python train.py --num_key_value_heads=10 --head_dim=32 --parallel_block=false --init_std_up=0.0263 --learning_rate=0.00172 --beta2=0.98 --lr_head=0.00795 --warmup_steps=250 --schedule="wsd" --decay_fraction=0.398 --decay_shape="linear" --doc_mask=false --max_steps=9514
MLP neurons of a small language model. Each row is named by its layer, matrix (gate and up: input weights) and neuron, and shows model dimensions 64-319. Each number is 500 + 50 x the weight over its row's rms, rounded and kept within 0 to 999. Numbers have three digits each. A neuron's up and down rows have the sign that makes its largest values positive.
After each neuron's rows, "fires on" lists the tokens most often at its 100 highest values on Wikipedia text that the model never trained on.

L12.gate458:512515473521550449461406557467444473461505486441476480549438528503421587508478411510562539570461523496512446498438593475559516566515440509490473484524545495474457446448515461447464513479442590583466408499454522413542429470555537518486541526452516553462431396484584537456585539487471536590456452442508472490538532473474569482614510527499479431494403473511410597657533484530458454539490461425591550545475660491463545591505505436527503467470452484544442545440423519477448460489452571485521540503455547472578558530515370520522479411488502525460417470481485466495573502523555496460525459615482496477508515504468418554471463527352557543598576492554491537482523514469545526536538533444543475515455512449567473585528461567525524489548547517468433496430523503466490500484464504
L12.up458:421545509452451440443470406552535538498534380531505480517611491509570483478540571471588484534539398509467476486471559498461604527471453612445480473469468496625489495473549490556503541454475475517468503553526516438491523536407455495431461582551509469576449563464498445466559423572511478569391496455549477566519540487498487585533468420477536501426468459468543544512463517520502530549417629458515513520559481458597443441495528450555489433601521529436444550440426547521483511531540481423495488523495416503512440494521596527454485532564509587459472555451440509486523505504459529438538558473492555574449529442369469559527473555582499518533478475403495457493567469395432447459471441423478623560475467507537430490512450533491554508560541447544535558506457601538528476468419520
fires on: " v", "v"

L12.gate578:509520573485502476535511431502548473514533504557505469481508502497392419523471423619449427508492517598501494449499484502586458447415492466543526455520457547451512475482493460540451478510457515593500518541503556517539492510464461601435453502492605465528561567553560428493448561458493489591582513470459555519502413543455598498472518476465528472471504512475477527577561474467573377472427450472497557491524538489459517418538489546513597437596449551505486421506532453463468602560464516525508562515494478415549574550491445436495594547509520501436475499514521491483560535515529486560463526557462576493483525484512497508495476498547452493628436537535558543454515533479497521566541449466531519474514510465621584505484503403513489479482548518476578372608496419487432475503622520
L12.up578:525537495541604571514430519500441512506568483553484535484586397389535482441518567468498550517533568584512499466450435574493411526560514493439554452483504537422497522444475520569542557495514556567469481546579508521548417504460617569508529471550477503504447561488573443466443450510458541543468560474583551479567446449570512410519538602392478475539437535487476401493512530492549440435519573559548470477406491443479494595375482560531478471517447466552542553515549481522556488499448490458451491503432547504439597456540463499476482450473499469504552534442539441513493505512467513439470505523455473489512635580539554489520523520593442464448476510548452491463519609611568475477504523426472638568518549591451478528471511550492527489395568516429389428529587504518510440542626555
fires on: "o", "ing", "az", "ire", " Cast", "an"

L5.gate271:464472536504479430496557401406502569545488536461552440490504477485435520542555501503553470409480474503472521528429497344520493521512552427513481499373509406426581429431503560526493474463532520556507490562471469411504543508643521536459518552497549477493453550606522478433532590462521516483537525473466504572474448444538450463513499515412589477409472441519427528489546543519478463530436634492591522551499548539468506528557508568522498552489482529539512510520406540431476459563405451477480450459445538535449545434521516467453447516531554469503480493463474460636553501400495460395554522459483497426455504514569487531498470461510560483334468516515455544588432478548462477467466538570478456539512523463488550527516498477491543534507452488604561422565472462533507621528516415
L5.up271:444392566464478563539533445447429552490472562519508467491557442558460551507468439519497459518488445484529589489532458463459502541433515502498467423525534361390509415532552522518529507434463479482534476434479449420509567384610480549467483506511575555526473453528462501522446596478587489473478412476523512621491545506522462498445416566451463478509356478496570550564512459545566502501455570524621530487541543493566487496559505536445486505516486540571543547508368548444486530539469468513551448518499572471448512413498592594459495484567493592492504494542495520545523423431566473430502527498558507497502518531514441468492466402495565468439513473561457520540532531606429449579462572560500443417533452475476521497482499463529510555543594493509430458561508469467514520584467432
fires on: " St", "St"

L13.gate122:537502580462564514371563521508614466511504552566456517536472493456546533447480533436542529524525463472469494592538568452522484467540568455503527539553507529517450410513595526522562581605487491443439452512463570517558484528475483399502525573494529486493477443508555461500496451465574579480508500504479526498507488440568391502485425416559428422461398407606495460517454414441480485488478476521508500528533521497507468535475469473539537515484523645505460644491451512597527447472548486415481556535393473541431494494443592490432519555504560585600550467569563504490530524521406448544466456486543430458590484521467552552438456577501537523466590458465459494531410591448478384528416498483502456478454518543610518612479451489533496513439531486484415536501542466423500566432494527
L13.up122:446526453416453550518504448458515453536545488569498450435523444581586535566537556507563522463480497489541579527543552552567578478568524483499459487540508526495537522536483519475595514539406549479435538559498606446513540507395445465487518636496497482502522514467490523470474437572422494581493417525490442491509486435439552482490481547441546537577358482368466523548576521483470486432375490406543493495451545496519397507425538460475540459496610485454551504407409481465461506581482387438523485574447419564526429492470496471480518511540502527493504580550487443464487494560470491446575518546493513609404511578521501441490500604509520525461498523463524422387502487551501459578572521488541497446468410496519475554498514502468544523532491531390452489431523548533427483473502485
fires on: " v", "ach", "em", "om", "ig", "é"

L7.gate644:483482486472442440498550561413474450530524416502508522533474587454541451437485533396554400458430541490595514549524505444473421534424540435533543480494442494525577434516439476508511530541506511420467463452409470591549539481427511461507565490440608492535436508438434580521451458438511431551473493484515494463496547515478395443608481484464527433513567471500528596580512463507493539395519436522537534453596436573546504481535600587565495467445532625550445424438407481521492470561580571476577452495521529434503496493449521559461603534545421480523493574492521434484522509536590479440534468500493489565552560527505492530450482496434557559525553509506494511485442443414452451455445528436516495423517444439570381425503410554561535523399604463502449477497545512483518495587495511
L7.up644:543446429374550542506511433421530567529516514530456535496445501540557505489518484532626475535466512490520442612465527379540456472455510468522518565488532463445514536505585516535517542540501419477529475490406454476450519450482484469548437470519555512466567558441492546491557457458578455454574498503541498481553558461551547553619490559470558519498518487537419624443529487526508459429432458487496533475496558516465450522521509601515536483533455501486502482533526582473506493496555460479527527490457579496548543443504515512406524519557436468494424530500481495401528481389440468435497474471546518485506563490600509471513484459440435589418554554472632424584518443521517567511424542477560456456506566472433487543553408479568519458492367520494494443536579569363522448515532548
fires on: "0", " new", "9", "7", " only", "8"

L9.gate573:481517533513525457541520408466594544479466604449438528470479448484483577586510499477515502382476545497513572500519496439467497498488499449474540508480523375541502446502440515525564512500414507530499414561552414505604489550578456496489516600410561582521458609571604472523501477496472581430507431513388569596430567451432491570459541488458441535581555508458479514474585540576495569488515557529481546534480441548479544491445579553491522570478604532503483420372481546444449443466462462609447574596558537454484507546459528487486562539526457551500441505437489504576477465408536401445533531605548497514440425492470440493528497484536482456451449504589460566600477552570476478489453542481547540526543549468492520466541564457460508529510485548526530477522520431430500603470442512
L9.up573:432483475442492461472550439402477514526442523423390507530422441556489598530498411496565504495459529569574534541509449445529524563449546461522587412473504457485510522490596516583608444549448466447498580366467461523519508444522549456524445567455494496503538454590510507557456550540458445381526519513510548493444533513524513476450535485413572511533457521474427532566505570489589475571528502598502532536569430529412528514504538474544509506468545514591505529428465525606480485519481476597494514489506485400443463497464554460509431482480495541524486510487602491462543440478529476489589560543517594469580470529407480490443494405481431517543544502492486435495521521533415457600443543521561531448536492469484415523499472467498570501566461483497579461538562474395553500463406457
fires on: " St", " st", "St", "st"

L7.gate739:542508597518421512493562502521532503447498443508578468538503574475603545470492517431476472502448541518463577459490465388489475478381461415495522442641468459499547513563514486461532488465655432516501550567519501578550554528481558354544490471500515497535429449405489439527558566541538615465540488390542614437480550414455451509537516557452555454427517423404483589638571438529529514540467437517593475502419533522480415441479525538507544575452554372436505475451457506497451496563508501504405517438562623408535498517520497433479466501523453460385536543552481554557449508514553455479534490465562475516500515511433495580428525464406535574481479478493469494473484404478509495513517541515553541471590509480586550480537518528511469577504496545457521503509496538517551528487472496
L7.up739:485494482464428570398505539546483499485480417471501491523545459496471534631523612429425463497460512517558542452528549451524552448524534441495500539587443589446472465606492513562511465527500424489589587488548510527522580434528442425477552589486532487528535529474441502544542521472488577564488556436483515459447641492509429442453497546540447543510514451417415446506506510507533579509501445584526542449512453505501467446543604450468484485398453451501536563438473541456424528439547449565433451443566517380439486424490455539521537507508489382489562479464494447585503513618433424455629473472511489484483557491484460471529501530482540509484476421453478511512441533554477585555612424450487583579514482522491609465569402498612544475512429504543567526584472448442501495524493497
fires on: " \"", "A", " An", "a", " A"

L9.gate312:537460502397484436435548422545504437447452599518454494599562490579488435489468451472508407599474532488471576409475464509539478478523482519516468480510462454537439365458460504457549544421500477472501503579479492539453431501489520506506514542494525425495435378439478446504563471468394545494478535530542389544553511454467473514519451467530441368475457572456529470576496511479501548545498464593486487493593513519524484448476538487501447627502535509611540468469411498507444589512514505480530459597400523487524509446509526556519412534554442423532466490470577438537389495551515487535436565482446495401559545384436532463482502476577416533486419525520528436477594539477499484589553470516469484465449542565577558522481501457499447605469474567622514495407438409413463542593545494
L9.up312:472470556402478482536476436426550486474597469565473472543470424610489508506392438452401547505499417516588570496510558515437503519439495580461441487432517463421481507424434443515550395474445406586507340426557466503465475532558619505503496506464487448513401446463515461534497397503525533513573459496456480526494517510437453497497574510552552445548488500457547478504511629522468479485486464513541542488551540574484522488465561612599510503504531491586583515453412513494550466516398394415469444592457430563486453459547539492471461468458478502594483393501515473467540493520446520518484519483481657396491432525515473465523460465540441470483519525607490456545517474517574523466510534581492471457530546521517488573491543593531450396544463535481506455452456481460538482513437554
fires on: " he", " He", "he"

L3.gate313:494558581450476494445620467447454402555509584514518473465487435478557463530465531435537525456483447480482472560505526494538525489451501486523480509612519514503437516521467492509373533473600421471564443519468502518466621586526560515484473499494494523492496526501525538374474531590515506416575495520530496493401485533516498556591515574402596560562528563460557614392432449553423516554498497484474434452517530536430544540506463476507471549523542470530498421515613504492506456497538536617582477420502482523512514524580503548560561471529477510501469540523492414466581553441499544492481546536532500487464512602589526445514471460512540533518518542506477468528484416513516462401503595546446467438467534441586405424499487433404531611509513474473536469443490587470543567538491485
L3.up313:516384532443537499461542522433497548524482596511486520453403503501551540516542527510543509402541435504536534399491469536475483494493531540399486555461505581454567566512521408566446471505465585446594393498399471480487469524476460514530478536468488513548540478478526551484483534590470451500447387447504438546506515502438516486536517515481553513556548551540460555500459421487495444572490427543511533428534489505388588387526466436528498499439448494468572554438432520452513523528570606542464437464522508481451526559570555501490559465554527481483467518402598449384417476465575544588505538510621512499512546530567466532509584505395511476551555494451527456508534499502447422460447549454426512504471527499537500527517468495429477487528571479569389426537516512543432577388506545
fires on: "p", "mer", "sp", "3", "rab", "erm"

L9.gate323:452464514544506546476467457446519493544440546505509420493418415594471474557557460552555468533524430435423450497499443476596441573405480502531454437562556490450498525546520400490605570559508491570423511519515461524462581564465584410489531541412484479525527522465441414461454471450479471457466499348514444449571525573588506499562492534550473360393480574502503541519490461502464481537460535565513469588424610540558462491512575465494494507521467503588473477451522546533481564430462515489430536603498460482532425444458489522507556528487595523525572388504429442439485464486434434580428545461394525466495479494545497515480576529472496507444514464531398517412585526474497454459420478435515522484490522493536561557507498554436566574450572415535561472493522494599457519489520504
L9.up323:454599493549566510564456465521516482505506478523500528555435565509489537495453475585415508414501458487421470529466532504498519609492518498445439544502507561471433520569525499565617548491455458591448499511412512396502449527469494482403496574478508523462544491565526379522456426533531488544507429481480495536485426515525450563512477517527565520496447446482422400599535562380436485449477449567459456526445478463558486556519437493482504422540528514565467481409542518580588475596482499428572528420659490456480481592526455466530497608411489573440543598528496431482545524426498477543528453574527505529446479525515517409505534466477502540584543556626566545602508460458424427610478559450476445512521564609514565414509499544459553475486497446467540501543515526458492438567525535
fires on: "ard", ".", "ep", "inn", "ab", "op"

L7.gate230:436513490501450587611476502509555445511520489417489471526470508529556466572494512475479457446396570548518523500528406490461443430446538545542456530430463401417526473539421513494457435639485507518516568467526530568609569447454546497459451547454557551481536496560412533487616475553449597512534451534490481531527504520500511494559504564425501417406436521415502596457466429497485427451474479495453462462494542577618525358597542493516518545527483486474495445512478447579507538533588516478479502494514500552465541546500550510494443493546595497552462433543539542484514613545456507537559501563451532501558506563495554531378499537426445470480548489414491472446389489421488462436440461496439378477497414412483548461507524614478515457436466492534426499588506508453451482459533452
L7.up230:484494497466508569484527454481533407406474588424539565600615590493497461512483436450528568545424563487569515447525571502461446505443487465493484524429496424433425486403427425463583598497488513427381493521450594550524504432539413453449457470532486523563516457525497534550542455403643478435484531537500420519520475487506464473594513510447506534498518483432568521524469564334489529496514462434498497507466465605581468530481620565561511503476585460433531535441520486572529484524575498428495488494546482460487515476523511591510414496469485535529546472492453433537432545496474518387541479536554513440512528517516544526465519463533507546449490431526567482493526447471472568488521581490434530454571465437495445476481362443542508529483438577572500443488485504481486506459531631
fires on: "9", "0", "8", "ing", "4"

L6.gate665:484460503475435558526451504492690497522527517611498481602477453593528466424496572485553495573500575575533463446457558442450475559470565456467472514453626459593502513436507579554556484485569530491448490491491420433482488435439401451527461426455550498564593438429458541541530673573500494545562508536492577477554386416500490513519452500458546448503515545465518489532447478449597481485435392475507483471469496481420484546515471569598450558515519510509550520530504678484452487458522464612510484563490471499517500465507511516506491445478604471415553501531458590434525489515467490533464486491442426581495507489544491565493529495455512483493471511429457471590460522480497460502491491459510542551530496477595543483454513472509573499479537482573517530528523500440597444454431495
L6.up665:523553454502526524495509434446543533536499488525435471504493491446474520388556556459487393553412506515427505491469509433426496520418475508503482473519496514537481464532472517515584510585388505468580531575490523497502497524492555423541493547546530485417486532459441511409481536464444411459484530551466417586536498474598395490585438434492576502471533518503534439504524481586530533484520456482494489402535525623536590514495424527486436451476486596551546508486517590561457530479610470485389478566457513567515438471545513510511541442538509537563558531560470509425552530533555447592469547458506455489506470532545501537427475404484442417491458548412517508557629605503534539509540441530420489428497559504520505456625521484584496425494431426512462525488470463450582451412373583
fires on: " def", "y", " other", "er", " so", "l"

L13.gate412:422517476381593535474394474466512518480513479474486440511417504473461472452410373461483508481472623497548581499498571543529536439526533605578419518435448517510574489483487470518500572497572510435404502459525522497456533476475535474569587446539469564449435396500469452546528491408454485525465522417468510462556541466465512579544408532585430480456497518525502480491538545550489511507458536551508584519586544473585546504503488511490498502501487515525549536426488596514588520436461496515495462514518481531503453545392475543405460510477494495499564397526512462457505497408554562568515539567480486538483415435459461484442499534431489577623440405583557508545548541562555607494541483581481427499571418546447518511484533582539515471520476566450507582397511523480460453448537587
L13.up412:426456409497558477441566502446422465416488443518459536461597523500501525543470533436510562488556486553493456523468501423500563395457535458464494427489574442519528590471491520504512403488412399515411554511459391396508450393491527387483495470466490456513494411474491485513530493508536583592521447528531438465553526513522432526427490471534462567464514516469496535526521530503497500520498401518514548580458496549453461479465423462510511562500487476486546432426483537491575479479523546332471380552442556510533495518558479461441544538486363500566465592522510529582495503586479525518520451491386562578477525537561448519519439571519522442404527528568498495490569501409472562555527457492510565463538532467488401505462459500480582488495527414479446526487562527553567533405486540
fires on: " they", " They", " We", " we", "ou"

L5.gate741:493541476443518430506464584524464485564440534543444525349481520432575576464527421590435501451462455393530462457536552481575503554496623515561531574437523487472494529459499510537568581533580531555448589482542513453425430527573466471491567497497456515521503449517513415528469449560442484497561486485541414515507558489506557362546489469495551482503431541541517505393520518538543517521464459493471506508491456488526528541525584526466504508485486545533506504472456504499436578500513519548484423443539443435516607442515492513500514617427538437438502521565475554395516473528510449497550468546490495539501426440438504490518455597524493501337510476570446504504505563429518509367588415457559553596521461541532454558471501506496583507507410538553487500485529545557489494526427488
L5.up741:487498572393582434533589515506484507541483566472499514529400508506473544492462471470529497435485520460524539519617500517517517476496521521515482547563480445553501575541582441477573558472596483547454489446383498555431550553496492579528556424467476521534525485495552565494462537408506499489530597476444554510491522456548528502489579636452442564492432506525402450544547438512425578503493469405488520537484519480470414412422603466401433556467570451463494539511513472510538525471494430426483512446486479504447543436539465549449569526396449455527510621500475516454377529449495547502501525474506432437499498476390513531516487518483479446481432555589483524472544519530577474519531482469518572465485496531545492501517460451431568500501583448582561537467502575569384570518476498
fires on: "om", " com", " Com", "oman"

L6.gate222:423406529589439515529464441524395541441490380477462498605512509558602450521464501462520479506508514541499526555440594485554474492477587500563473431505499468472575455497518460582497450468483397462490540473551478625451523529450421500476505452533542564492443563475428450535582604539506521577495503493505522435559580458491398571602496509479567555447423476460506480550505479498597530529483445587570430501556472473614522460448438511510530559494486403552553465514518580471513527523503471503508500465564509525424448471455520544539480441581520478485463429452454479488500498480457451523506530489547469552550546547437584497386504522459480520434524531404503441506466494495491511404429460583508518474614523431642517496466492524506508445468540612565417489475465536458573492448483456
L6.up222:478571580447520426493466523536446417621478562528538560527441481468522514475467542567564500449536471507634607526590554540499472490489424467485514507456567438480465531479435542485590483439473499534496513500574528463572537549595533476531503516489466533551534528430503458490504533394531524484486597486551389525405483462480462432469476526525458514520521501433547473419530477552446484491459444456422547549469535524473454514467526504542524559506527513556485480593493452510426411635562466523584488581505595451501460467489560470474489564467466435432566456511512517583433525504497469466548478538487548547472447386490563513477577422480531584542590420496433500455470433577480447484533544394525570464498479548484560542448420404567460558563531520498431446543510549529583425510589539
fires on: "s", "A", "m", "a", "un", "at"

L11.gate428:509461496501556533473459529424584470521524551508513479426597522534480456519506453439474511531454543529461512391425476490444461477530504639594407451483615495381458497400489577560382503455475443533566554517539477507500462505495559541511513559497527561524483428494585467542448583529522523555480498550521533552539541545566424455433540467412478512553424454540463445505467494442555467544410352437410531562544534449441571464420501575598537525413520598551454549527484593484495532465489459486565553514479489429467478482524428578464530503524510464510466501506468467485479454573450449549547519507583504500463580506516515475486504602560571559515576526531536549579391506544528429430500458558529453463561445462534566564451507523509455499504542464564472423410510475504465547484505549
L11.up428:497543484482464457437457569455453478648524511484483509451486538510492467548471552469468562407421569507569619458522582499495546593585484550555449597585503467497446542472485582499540534474550531571409490553523533462488522552540473495562486636466468505487514490485424436469480525450472502455548574440476431543452487493571491619475472486443426520573484512492495554453497464440499541483377423447452544496531488555507491439516471526545441506485468458475515485499467535408462496474523459506550478540470556442440390429467495601505455560573508419474538482438620488519566491505456510499511481584552449554523521471481546494450409404515552503540581475528540539503389483572441483570411522512446545412510566396522497564488420434497493553483469451504454461482544577480376485535440557
fires on: "et", "at", "S", "s", "est", "rop"

L3.gate497:491524500498418482481600580481412466546595519491482468471423472432483485459565503489515459449410602493522499497504514512524424510424568532516456467492570568515411567543454544469467577517480495520427556445602495467494489490486598480480485464517495502517520499506468569487475403556522476442423480454518504418496450486563492563488517450611529618362576518412537468489538474427477441546580516506439512502493541516465422567529532578525531548501446406525543483464452541443410561498432546555516509523524484581472528530511489461475500443515409489496560564532516490535473445591527507575550427453498517586530575547419484522566471496504407438539488501493546475564513509473491453517504601526523441478550437506536525516484597589494597540460498539515568616495535453432539460533533580
L3.up497:551486521465426500526513467534485502486542530560467426513461543489558469499540482561518570466510477498443511479539518550547468495478535454478569508501535513449409592586584503445494601515444476428437535438556475509587506380462487487565496488575497464553478533557402546507509518597498474571462511460533441406484400487467524485461473510580548499461490534487431470501530377572466471562561446475465446583484539532443468505550542484562532517420516406534563435434505610466417472542437517555404534449597501553535547546564460450478440432485470531493519484527530596494509426526499494533545407429542542565552501543394517467495492533557461457588517451454488411483610496524542528532541531531501434520627507479452522493494561528465494485508404508519587559437467493510487441449549603
fires on: "os", "h", " back", "ash", "u"

L5.gate516:465485633493494524470570447359485627513504478509483576529525444524555496533439504511494484498439546464602535546451528595467457537378583480531538579519567461482490514481483494529546475398501459468547546428472407415505455526505497525505510591476557499520482533511508413523535515516400541459525512460428591537465428508538497510426433500363464508517511514494499498500603582605494399539446522545526562577515492519549486509457519563486587498415536477491468416430460516457483540557495472528360508472510555538444466498508508487436519546491484462502463475481562505462450504502528407578551604512453568510471497497502563465555433504478546541445591452451522521485478483535440490580475569543419567491550568469365501567548490481369595547538580526523538524479530473497501573545408548
L5.up516:470501564477530516468551416419449532486475539533574568422541465458501556524466498482400471475535523498533551520455563571461527554451493501513586452488533414444507519452485555526515488462424482462526503381483431475514430522541517589491456485529539528567518531487491434505527477532364496518491479488480588509468537491554479604436412594423453498556518565508489498418517496550442478462512540541517541440555550476511444545417492440464490564474568516498500455418407533477493459593553522554450516498513557531506530489538540531460514520496433519477437373439598456525455483558480453532502587463505501559524556492503580515565448477453643611459534496507431443445562504561491491594542498566480627409577546470396451576517481463394605590482557568517545570462566552477520538472426511
fires on: " ar", "St", "st"

L5.gate163:379471507502488487529490440527478469508489535478529477421493451571570529473423395535550441555509531566500449481438497585575363544511520584588488515502470452515473514483573465445537577552530478443506533529505498487543519474533497468433551413489553530543472479445383508454584587506540496563535537410441385501537570364446476506583448559419537489578520513529447427469577527455514582479502509469534458511612481546503554557470572571415560442524490514514500500527457439458535561495508447575508446539529494496508599446592426608569478486484479491518536511563534508350504459464525451463429550557518467570497520497508416442496453517491430535585530525524526544485499476384477537370483456474469560516574473592527501553526544517408586652558599549519526482440466492478535491479400509
L5.up163:468522437488540459634420461561497405553505621481429552435489491585520497369461356501493612478482557552492466482489500677478412490491493561562505457477536485494465503458510492525505534508503481434425558493501473486553489454526577537493548434462538531478434570474480459423530504452546428465547391499547404466487632447474536539496441520482545502510461469627433442548492544536495544440480508438546483548581472482466476486467488484431428439468502449535505517484456442495609510493515456575471554478515444469501602447493384468455444593515489560518474446508586503509439496453574429462557552475510449510495525511533585544506532510443417523524472546506508473396444446498504484483491468444428483427549496587482481574549557458513551555465472477537573527424476521472504544513410468
fires on: " com", " go", " Go", " Com", " went"

L7.gate414:492521539495434522369488468447487426508646505519460548423521507467590455492447520495500493480481589561543474489490535586516374529495572490519532456528474513506443596497487553446519524501481503454503494426497493504502443540379443451438578483474555506590524462446534469631602485499484470480506442442489509484480507507472608474578490595480582453507534560577471593565519417525505440414467451546472497430582502418484452481414470552403505475406505489419485472521530508489537477446658519499557558507450557498523458445501465475458511535455510497549547451462425429491533554504570375468584429550453528537529474447520494544536456452485491509496489519479553476475551539423496473433501478546472378522509492476482486509539422482572543444575524495452470509465499519399413449541500492
L7.up414:563483434465517478522476422520524449518500523564430566464557386527521487423532481540569508450408525482597354459517486451542457473466532533532490521490480473469495460522573364535469454499554400537463578502483476463491543557482533530491538447451543567478523477458458523454564399555467438517597450478509525478554471443414445444531462593459547442445433518485570544517571520544505531464502452455488416495639477547545481468486500495533500491509528412454499500409528506576420423500475499491511566537610500402578475469525505353475421378483531503452517495490470510499480475434482523586470525501479609541490427442545448508509515522452451487539614432515578577441619495491490544419472484508371520410493608516460601491493497526447473437487482478491359466516442469494472493569561596
fires on: "0", "4", "6", "9", "5", "8"

L7.gate64:451569397561486480468536497504520517627513574503497421603395469504560493564492451573453571408445572521498591542497524394551407468511546598486527546478439522482588577555559538500511622573473468457418516519532474448429478435492461442456551487377485427527515514502466521476429497559468531568516559458408434530501492502523447496529480445438522464498446500505528473462510511416459487463476492536467436434475499536488456481605485524512441555544481468496456526553550512551519559517468553462589526455501426438527454404514444454482559498483516434454457556553555539511582585498486428542504545528436455480468463473489552421595479470453470488474524440422471481488559549506576478485443445476564480543481532502566536569452559478498504553492559527468549391538392508511416487495518499
L7.up64:459526461496503422497441527505515535416527551475504585515388499517454497503535541515544544416410491561431527547527489509505491466502493527494544478492436524478528536490468497518551524495441504503415623479478478481445494534553553538497492501492417454572594488487543450471515455498523538567525525497459438544536624501434400435451555439552555477498564508598484489495618537473484563522400473456525517573541376443485571448566530493383584517532588514519443585590531408471511540524473556461434594515410447426481466489548465603435439479354472530507486595415450480500513472457463451567520465475539411472423511535461594468555505482540422503485467498471478459435530505491585419485550460437457482460516494559578539532542513434463511499460525576421453472530474502486480548469450435
fires on: " app", " App", " av", " Com", "app", " com"

L11.gate414:581499419491473462509468502555565441463532501534507544506464363575568516536461450470509548446548511544561449476440485407544466542499515540412488487525557487457550467457548486501468495580468516443519509550535452496475539541514447404553485512517522535560569509503449493536444521532521448457467531558457464427532425500568468512518506481490500541505471469415574521512671435531476433552426522504543514378610553436599388494523514518527536451529488468560540503457460501601522580482553426467481487427461567554511502470470502499427425584500502515529564498491532528517479509488441516480569510531583435611457484581519506553571465486524571560575531436548533523589500494447468649482542518554535555437464471475514479453463502542502509548411423560539515478447444435513550593429499519
L11.up414:485465434441548466493492514528480489581541527508362523491492533472435508455515458509567572475553423431506582470489547421437456468490578474557472482436507545533447449454457503527577516484479494460466419473528486462506478550469488536486633534516500498533462554458441558506462491427407467438432527523443552478478352396506445575459481442429446503455522524547523540509560451470527505516427542532493425572452507511483540434511563597378450524544493548590462485478514469540425473477486518457505518434526566516564552470473488465510435441491553440548554521411543493533452391456562533478526502554520519568578528449465548485487550503496477465513534613478506585433444611378525532442480473449521512602565538451543532526539523495408386584454502464509595510542559549506626497535442464
fires on: " of", "-", "le", "s"

L6.gate761:468501528461554443568472440451532521466495504514501406482563490517530507466469472527494494520536531504467515487412504472445485582514530518582498393485533426490520496432449511498523429557439517499468513472551386448542515496479550362447544530530505487489526420496457551467526559464474590447530512545454506527567495411587508557581482539506555428512536520481553466487497536482518488522480452501507548469544534507561519427536407640527499550411505517509646482472370555518471527503478505525510547580516574428503483462553535491415451483545413461503486452487443481549516535541549493481458521590393533493497463416356465379558440570524468513532564522572546511468511510421476555540546426602513563429459483537547580519568690526513539493494528486609513496457486536437500509528485524
L6.up761:439527542429434455419441365477495479548443470491393480553515461538491513548505470476405519420480519548510504462506420447477582449477443409506482476436482430525552548428439477492506472524499468489510516604585398407586494507525520409529505520539504490466510495454440498493571578467526497552491541494582493490492500417502405566549541524585491461480600502402514474501446460493548540520471427522571521459507482545492572399438486482450460444510470538516586485538475534520523509488413500490534487514482471403608515531460542492530418410454477532561423475453520504526463501488516510552458496484445416444509488460445448536561472564451412581521490502497485476428567460475508451544546472603561540429525418597481505554494559542536455499455503502527500483493481560481477566425478551
fires on: " he", "The", " they", "ou", "he", "my"

L3.gate467:472553502505435463407507554527578554529512447467598338520516490516442468564559494515457462508397546476500516519588541521531463476500553481471408467402530569599438541548588494524562495453446411490407586534452489543579511506418468499517556597449537468539489519565470471462493567493542501435477533396442482480519493478482537515350556473572387466540475573490507530467559449485569560546489477493433417413533548541463489505527512447453415603493576530508559420460559540498407493494515468532413481512474445451529510440523516433485536535522527517426445510527510509512572506485535505586527499504514519558540449532404495535473566514563521582497461559493531530519574504540506477497575494587528590439498544442496498543565544445387450537537518428602523588484529483501558358514470419
L3.up467:451544538544486508453475523512503478546528511489525399515500573416506511498506512544514476501379536480543488518498548523461458461564534542475386511433480520631449583558594505532586570477437390456438553580482481561582541502411538534540511481470580421570472462466524491502506553551524503416532564415462522474463462491469579409458519511552486459502457573501501547520510472458615503490507423561470426402510585589450511512473473482513505642473482515535534440462498484523374466516527376526468494502477453485503549462524515471387555534556449489465476521561484475484544456509487477538452465561517528594508417563405501552472534521547510565534477545509523499505541465496601439528536527569565563468444573533494545490464483464393514532555494524526433545406593519474571417530397511
fires on: "row", " car", " Che", "duc", "my", "ano"

L7.gate643:596574631549432507588512438474547463479535445489451549466517534500545512502380427439561464517461497515459493543503472511457481504436530412550470544464520532406431481535441573491446465396508508541526484502478524436511497481509425453490490462486540380518492521527529491477494632510366462501576426435473457436446466525490529531550487520484509486490503454491566519549496513527477426587443534500420479455487539501612466440465442660462476524492566481416552448496422505477418503503577415509477390497524481524459535370525458604499391553512498399512546508468440606523486547490495457513452472542414489541486552520411510549509482544466506466516493453467453498427507482513499474475489511455489495552540524512518479477453523528449536570487492593551535550481574574337485579461516567
L7.up643:452574511522541461518443534521549559560478490496474601396471394465531519515382464482507465536456454482528482569482481568500404452476498526573492514560553526476502439623530450431454480457505599570608527547517529490450532505418504535579570558518518480558416513457501454429501505506445444435495540462485507454434515512426485489449451310443502512484481479492559587526462506511480508462551567484491519430522539543557554484539564524447502472507417465450585426456463514603460472431544470486487496507522507454553490501509470516463534456507427496635533562507520549458498463482459510450483449503459473514465538557570502485508533537591518498477496625478601508410554422504514494469544544470485486486670498547418511461526524454399524426406452561521474581510503578426481485420551514
fires on: " se", " Se", " refer", "ail"